{"rope_base": 10000.0, "init": "orth", "init_std_down": 0.00938}
MLP neurons of a small language model. Each row is named by its layer, matrix (down: output weights) and neuron, and shows model dimensions 80-175. Each number is 500 + 25 x the weight over its row's rms, rounded and kept within 0 to 999. Numbers have three digits each. A neuron's up and down rows have the sign that makes its largest values positive.
After each neuron's rows, "fires before" lists the tokens most often just after its 100 highest values on Wikipedia text that the model never trained on. A number after a token or word is its count.

L9.down454:416498471503499527562476455510548527532504480474509526526499528490477484510503535510511506492507502481529505477463491507496456492492482509473502528499483492478469348493498508506532472491530465498478504508497455470501481503517510474451509549461509537503525490483504515494535462500469513498
fires before: " " 89

L2.down340:494497527470562519499547470492520513455540516488471489515461494482524503500452493518507520481510493488491496465466523449536520474514531497523514533499500510423510500516490489464525496492483514517515531440497491543504534507521459489508481478462493504499474493496476497478524517460468527480
fires before: " |" 17, "'" 11, ";" 10, "9" 10, "8" 6, "," 6

L7.down192:516483518552498472439482518481492497475493508494544524485515483491516495503508527505506565508503548501454521457484525514489500479490500487494508470506520512585489537509492467468532519478451499507471491466509490475436531456507500509441503450499526472502466513509478476531487477513527516522
fires before: "1" 28, "4" 13, "5" 13, "3" 11, "2" 9, "7" 9

L9.down435:515516427503499499520472455489525435476521476536525497508494505517503490492500518505517534546510478495473497487477459510521496511503464462466512509479505511483521458481474472499522504480485501487582514511507472468520534489498524496501505488526466548500530485485495534537480483511513476552
fires before: "3" 48, "2" 12, "4" 7, "et" 5

L9.down487:492499498477494497460459500512581512542475504488527517546518517487519460476537523513502496550507493490502498478532508527539490492473557527501484473506538469472521476516504500466458539527517527486503505503457476509500480522511493522491516479519515504484542498539408500568546488480493500515
fires before: "an" 40, "ann" 8, "f" 8, "en" 5, "1" 5

L3.down458:489452501495476552469483531524490465514493454458506548490474488472474486518479491438529492547489475521491478482508453522496483483478480501505498520503507492497472516486490497502447477493488518501511489473485478487508500514533458505478482524496449511565512489482513519538499450491504514509
fires before: "2" 35, "1" 35, "0" 21, "f" 5

L5.down184:522482456512531539518484509548473525514487493478485491469525503497522469477483520479541521569461482514492508464513477469513471544541459465489543526454487500511529486496506501515488472494475463495477495519480551473502510522491497517485500507533501516521533478503501533490474474477491504508
fires before: "0" 18, "5" 13, "1" 8, "3" 7, "4" 7, " The" 6

L5.down443:457482509467507506527526495510499448492480499515510526473501470504489468530484516486495469470483502491506523526534483477500494514530511484487512517527516464508490529494518529504554473464486543503456561518481516493442476509478493464456467491498528489448498525511535552491514508461522494493
fires before: "-" 88, "2" 4

L2.down439:497551447508519500460489498540513557446516483516513515509516473499531496535493492526540506492494518527512494483507513530569525493497481531485509507482491506516540486498499523519472484524479536531539505485494482516504506450473473547472516484484510421503465493525467493525509447477482536541
fires before: " " 73, " II" 6

L2.down42:490522522490521502507545432486497496507507475516480540478530498469531482514483515501494492524508455469503502534540489489459438547518518499481523483506455481471513470497507496541511476476538471518524502474471470458503501538513497463510480491464508536504474526491499503522510513508502464516
fires before: " " 41, " —;" 5, " C" 4, " M" 4

L9.down256:527467495474501483481459512476512517474485476485521457505492498553529520484449506501483502508504454547488504508506479498452530497485500464475497521517536532472449498544486535485495511569509528542460506499490474492509485504525481479478504539485501509499506529490544488470500558528503477498
fires before: "," 35, " he" 17, " she" 6

L7.down506:548502515502478561495496503495484505506529497485513489481502459516499483483478535490492498501515503475481489474498505471495506419500526470506476483543499472485505492514471509503515469493507514491420509449536484502509517481507463488533444496552503468549496538517493486501455544508497467508
fires before: "1" 21, "2" 16, "3" 6, "7" 5, "order" 5, "4" 5

L5.down75:551459503520510503513508471530514488482520485474513516526540507498530490504475541500544533495487512472551523502475512493486492519508490519480516506497525496483497508529486506491524499517559440537489517513476556502517477492510474481485481526479524533534534496528485469511460451498493482485
fires before: " " 66, "1" 5, "6" 4, "7" 4

L7.down491:491504468509517509494505481481517494526512508473513535522464494498496474480513468509509501527516467485518454481491488480507480517480447489487478507526450507524470499491487503507522538483514516519513515479446548492495475516459516512505500476537469502490506541463504493527467551463505432465
fires before: "ed" 29, " " 25, "ing" 10, "s" 9, "ment" 4, "," 4

L5.down360:506498513548511495478486497481458490484461551492516506485486501497492527498504478515473508523506495514543534471505487424523488519454506494471546454500493470515495560519543556455514504560499536491479515488538476509509482505529486512474510515476519534536496512471468514510483515506493478498
fires before: "1" 21, "2" 11, "9" 9, "4" 8, "," 7, "7" 5

L9.down310:479487545518534505521452492523527478449545543512540534500460469507519507450496518489518494478506503462483514512497482501457518497501501454510504480533549508512446504484501469514531507515487476504470513447519525483490505517527505503483494504491532469504521493508505523511471495517492492532
fires before: "0" 18, "1" 15, "." 11, "2" 7, "ch" 6, "6" 4

L7.down265:488526525515489537491526482476475523469501459529508476492508504510548558513499511520492545519524498569504519495499445495519480519493442501498494498506489482495509512525503494502487462489497478492490523511470484541551521519506502481442496542503511504523500463496440523482525484477527483503
fires before: "0" 27, "1" 16, "2" 9, "4" 8, "3" 8, "5" 8

L9.down498:497504551528524485499494479489534450487525499529544504498485540479509532520536485549516527504525461478500515530503525530484520553479522528455511475558485517523505491520507489474534512511514490478480496507511518502530521518529477503496541510487503492478513517519511454513498492507462509496
fires before: "-" 48, "1" 10, "|" 4

L9.down355:475529505502529520522504511507543517541524537478502524484458503505500541533462443527531516503533526518467534518493544475529495517517451518530534491551487479520500531502463508490521509458513490456469530465489463527494489501499523538569480505503514514493466484559526456536520529486447477458
fires before: "1" 93

L3.down491:487512518475489488492509508469492510477516502503506516492502476480454453523472487518500449506469441488467545513431487479471490513537535502482527516514523503466476468497528496503513490479467509552529461515530466465520499540505505465506480525515503470475519533518476513448486490505530526511
fires before: " " 34, "." 16, " to" 7, "er" 7

L2.down333:503473470480517465477470494512503510480485504566511518502546533505535497510518577502507515516521450544495491516492472484503478464532486515485519500515497507519500485499525522500489510457444470503540519507498511504486478585505512510501480531505548492508510515488483568504528559515487457489
fires before: "E" 13, "2" 11, ":" 8, "3" 7, "5" 6, "S" 5

L3.down463:449448492479480483504503513522477527498475454509529520489521483486492504493520532527477479521468532522510519465505512459483503483521499469534492551509500454510491512492516511524551483511543529468476529514520524499478497555499464501478516529457493513499516515505514488500502532478499469477
fires before: "-" 58, " |" 5, " V" 4

L9.down476:490484492493503535477497487514519483516480489476510500508500447524505468534539517536499505489509523516503521475503543507485535490513513471508481507514520489448513496468511547499537507492512484510486541522522501481461487500521522445473502525472493541530522450485495508526522530517496468501
fires before: " " 41, " –" 6, "le" 5, "-" 4, "1" 4

L5.down503:498528520490507523458524479488499540509508516467501532512510501456481476491514469524504491491519450530514508482496526509493491485477542552469488521520543472508491506462497507539529468500522519526538471494460501536513542507508502485484501500513468473467503487498477497530447488494518509491
fires before: " |" 19, "," 16, "." 14, " " 10, " (" 6

L7.down449:470503503497536482461494550478464477484527522510481470495524482486518487469459528499501483491478512499478518498478556540526436543529498515504489519510494526480510486519467538481547477539494487500519493501555471488512513486481443449540535563481517568510476509552545510490502525449496497464
fires before: "," 55, " the" 8, " a" 5

L2.down494:484472564519517565488510501458477495547536505472455547522499510469485485471474503492477504515483476510517522501519507445500421514533479482520509499493441471497471463502504523486529509492486501466487493513497478509503481507507505499522480508500453479504437492478456529506459539482511483479
fires before: "ed" 18, "er" 12, "ing" 9, "ctor" 9, "ers" 5

L7.down200:520521552484550530522527485496468514520529501477512482500493451524480471522467506486459480511523492512510483507470481511475484452441518447519445445515515547510496500516500494473507529498502501484520497455524452476514498477466494505515483486541524540496496532491535476484449513520512510508
fires before: "1" 51, "2" 23

L5.down74:451495460513498525501517528472547497473497475512531512496512501469487517529470538494534446512465502459481468520482510559503467473472509519510500499536484517466511457555543434440531494496538503489478467485501496523491490523538500505510493499490526487507524494539502431522548503522529482483
fires before: " " 59, " C" 4, " L" 4

L7.down463:455494540513500505559515513494507484488555468540523527513513529525452495459497515499548481546467520550519512514469493518523504516506515545506514458497470521468500496531520508501536513524496484529568489506503490454510529506489525513489505528550503455506470501477474531489501498511476538494
fires before: " " 46, " the" 15

L7.down218:500501494497486490514502502491481503494521467471526508496503506473521509528512476528514517544518492474424527530533535483524512509493464506493443519509498504497501537517494517467493479478455504545454518521526466499518503498513506560490486511489510456510520529502546485495440434520472521508
fires before: "0" 34, "1" 30, " century" 12, "2" 4

L3.down65:501531463505497531502540494508508508516499475491494505482514470527499488498494489456499465480524493489547447500557474511492542510487541464522528537525489459511537495458516499442529441442511504527491452492462482538474490493503479520520487493508521532490500523512469494495474471515503502512
fires before: "6" 13, "8" 12, "4" 10, "3" 10, "2" 9, "7" 8

L3.down392:479467493474549534502478499513503499469494493492462545535486499459478470544536530517462473506480541483478474461498524508513480464501500480497505507496475466480512498530494487579493504460507512469501464495536537493511520547479475480518517500489492543508468531487549477516503483501487459498
fires before: " " 25, "\n" 14, "ab" 7, "ed" 6, "or" 4, " of" 4

L7.down145:507495502499465509514530451560450463517494480509496510435501522485457503498517493465539507485504482489487485488491447504469535467457528518545478504496506509498535510513512486507482505471481443549489516506487538520524501469493500509510477499515469523521499502489507510485474541527544497518
fires before: "1" 25, "2" 15, "0" 10, "9" 9, "8" 6, "6" 6

L2.down390:483482496517554518548503502529527552486499491476501527498501493471502435480490470536489528492488522513502496458466501544528498546536461483481516477495474514485508492519496478478507498469467517515505518471507517485511543495435497520511531471466509560505541481507493512484517483499500504513
fires before: " " 73, " –" 5

L3.down356:535496499532511519528533499535514514528507446493507511528511487485469521478496484484482494551460503476512444504520496473458493500475491495478504473517519500477493502529480447505506505466533534532502490513484522503491473506521491499512521507509485544495527429538519495520448539564560507507
fires before: "9" 32, "8" 26, "6" 8, "7" 7

L9.down459:443468502478485507503492525532516471501497549517493496510479488491506513526511500461522496515473479523516472484478496478511504508519487509512436477540446504477515504487510555489511522548500474477523472518476500450507473480472479495466503519527514563560481507526531463509479512463537515495
fires before: "ed" 41, "ing" 18, "ment" 6, "es" 6

L3.down15:540494517515542535488459493458540480493525518521456492469513502455529512511530523503468455492464485479484483523515427463508499527552499476504510502456529521487501522531517494448544463477467516463523474498532484484498552497473491469434497520506514489523457512466477538471501484472508481536
fires before: "2" 15, "1" 13, "5" 13, "3" 11, "4" 11, "9" 11

L5.down438:513515491530458496491511470506507498491550500503522499466469528479549523506480568509531537460546513557515472495465498484511500480553488472519491537473493491475534539506500492410513482503481518465516498490451505473494518522497524506490498492488502508500495458495486509485489477507517489495
fires before: "," 20, "2" 9, "0" 8, "'," 7, "5" 7, "'" 7

L9.down124:520559543481525515531547483516524523479550498497464525515522508506492487495483538510514528561495477475525549465525516449500506499524480476507440496536472532493486529476523525467513492512505484537519546502560497466526448484452526518508445526522487509477518504441488516501504518492481496476
fires before: ":" 27, " in" 13, " " 6, " on" 6, " the" 6, "l" 4

L3.down406:459488506578507499549487490540501485473536484506525525537478522478512490500488520513533496468469481533490486496493500524495474507494521481489496509507445507543509535509476528492474478526524490483508504491496478515463485535528514544494484474490497461495482471527498510480481526519464444506
fires before: " Total" 14, "|---|---|\n" 10, "el" 9, " /" 7, " D" 6, " S" 5

L5.down131:456475487502473494471476536508513484503484532524554513504516494484491533496474494521533499485518526468502528500501528519516499503480491506523483524510527489448456435492503488475521488550508521503514471460489515510508535508467502480490502499507513519465542464536472515482464469499464526468
fires before: " " 73, " –" 7, " X" 4

L5.down115:511515509457492524520482487488490488499510502510548539456487505471480552474507517460531455534504568504517526483467471539517498478500512451522505495489482447515496494472518564503505527523502479446535512527500452505507489502465524487495566496501511482483547493515510529495494471510494489503
fires before: " " 92

L7.down320:474515520459498504481479480498477502500494506517487526522504519468531500514513499502542469528506462455478519457456497478506502524469524536507477501528508505470520459538484531557484499506534547493486488513504506504440457481515515539521490503492549555515439477481501484519526497507519489500
fires before: "|" 71, "-" 17, " " 4

L9.down314:471465504513518487462494515512496454538493439498489503486461508505504519504492495496533492546516509475513524508537486486548507516500493543478500447508486528491501513523485489516483503518505551543460476526472510514531460483518510490478461470495490596505522501483488555523509481517524494545
fires before: "-" 34, "==" 16, "===" 12, "|" 6, "====" 5, "1" 4

L3.down145:533471437503488511475471520494493527518476557514477485503523494533517500518508479496484531522496526537478547488487508522479522503438500511490495454498472498438528481501517525485501463519543488472485495506490455496510440501500481477488524502562488495474478457519516540485530493512514485501
fires before: "2" 35, "1" 24, "view" 4

L3.down216:463475486519504484477495504510527474504479535505489536471464499420479450502491524525494477479484507503508474535486457515517560493515504502524497518561499513532505545504503506530496477497476489489507517507506506499486523500493503494453484500456494487498485470527528458455502469452475460524
fires before: " " 46, "r" 5, "ed" 4, "," 4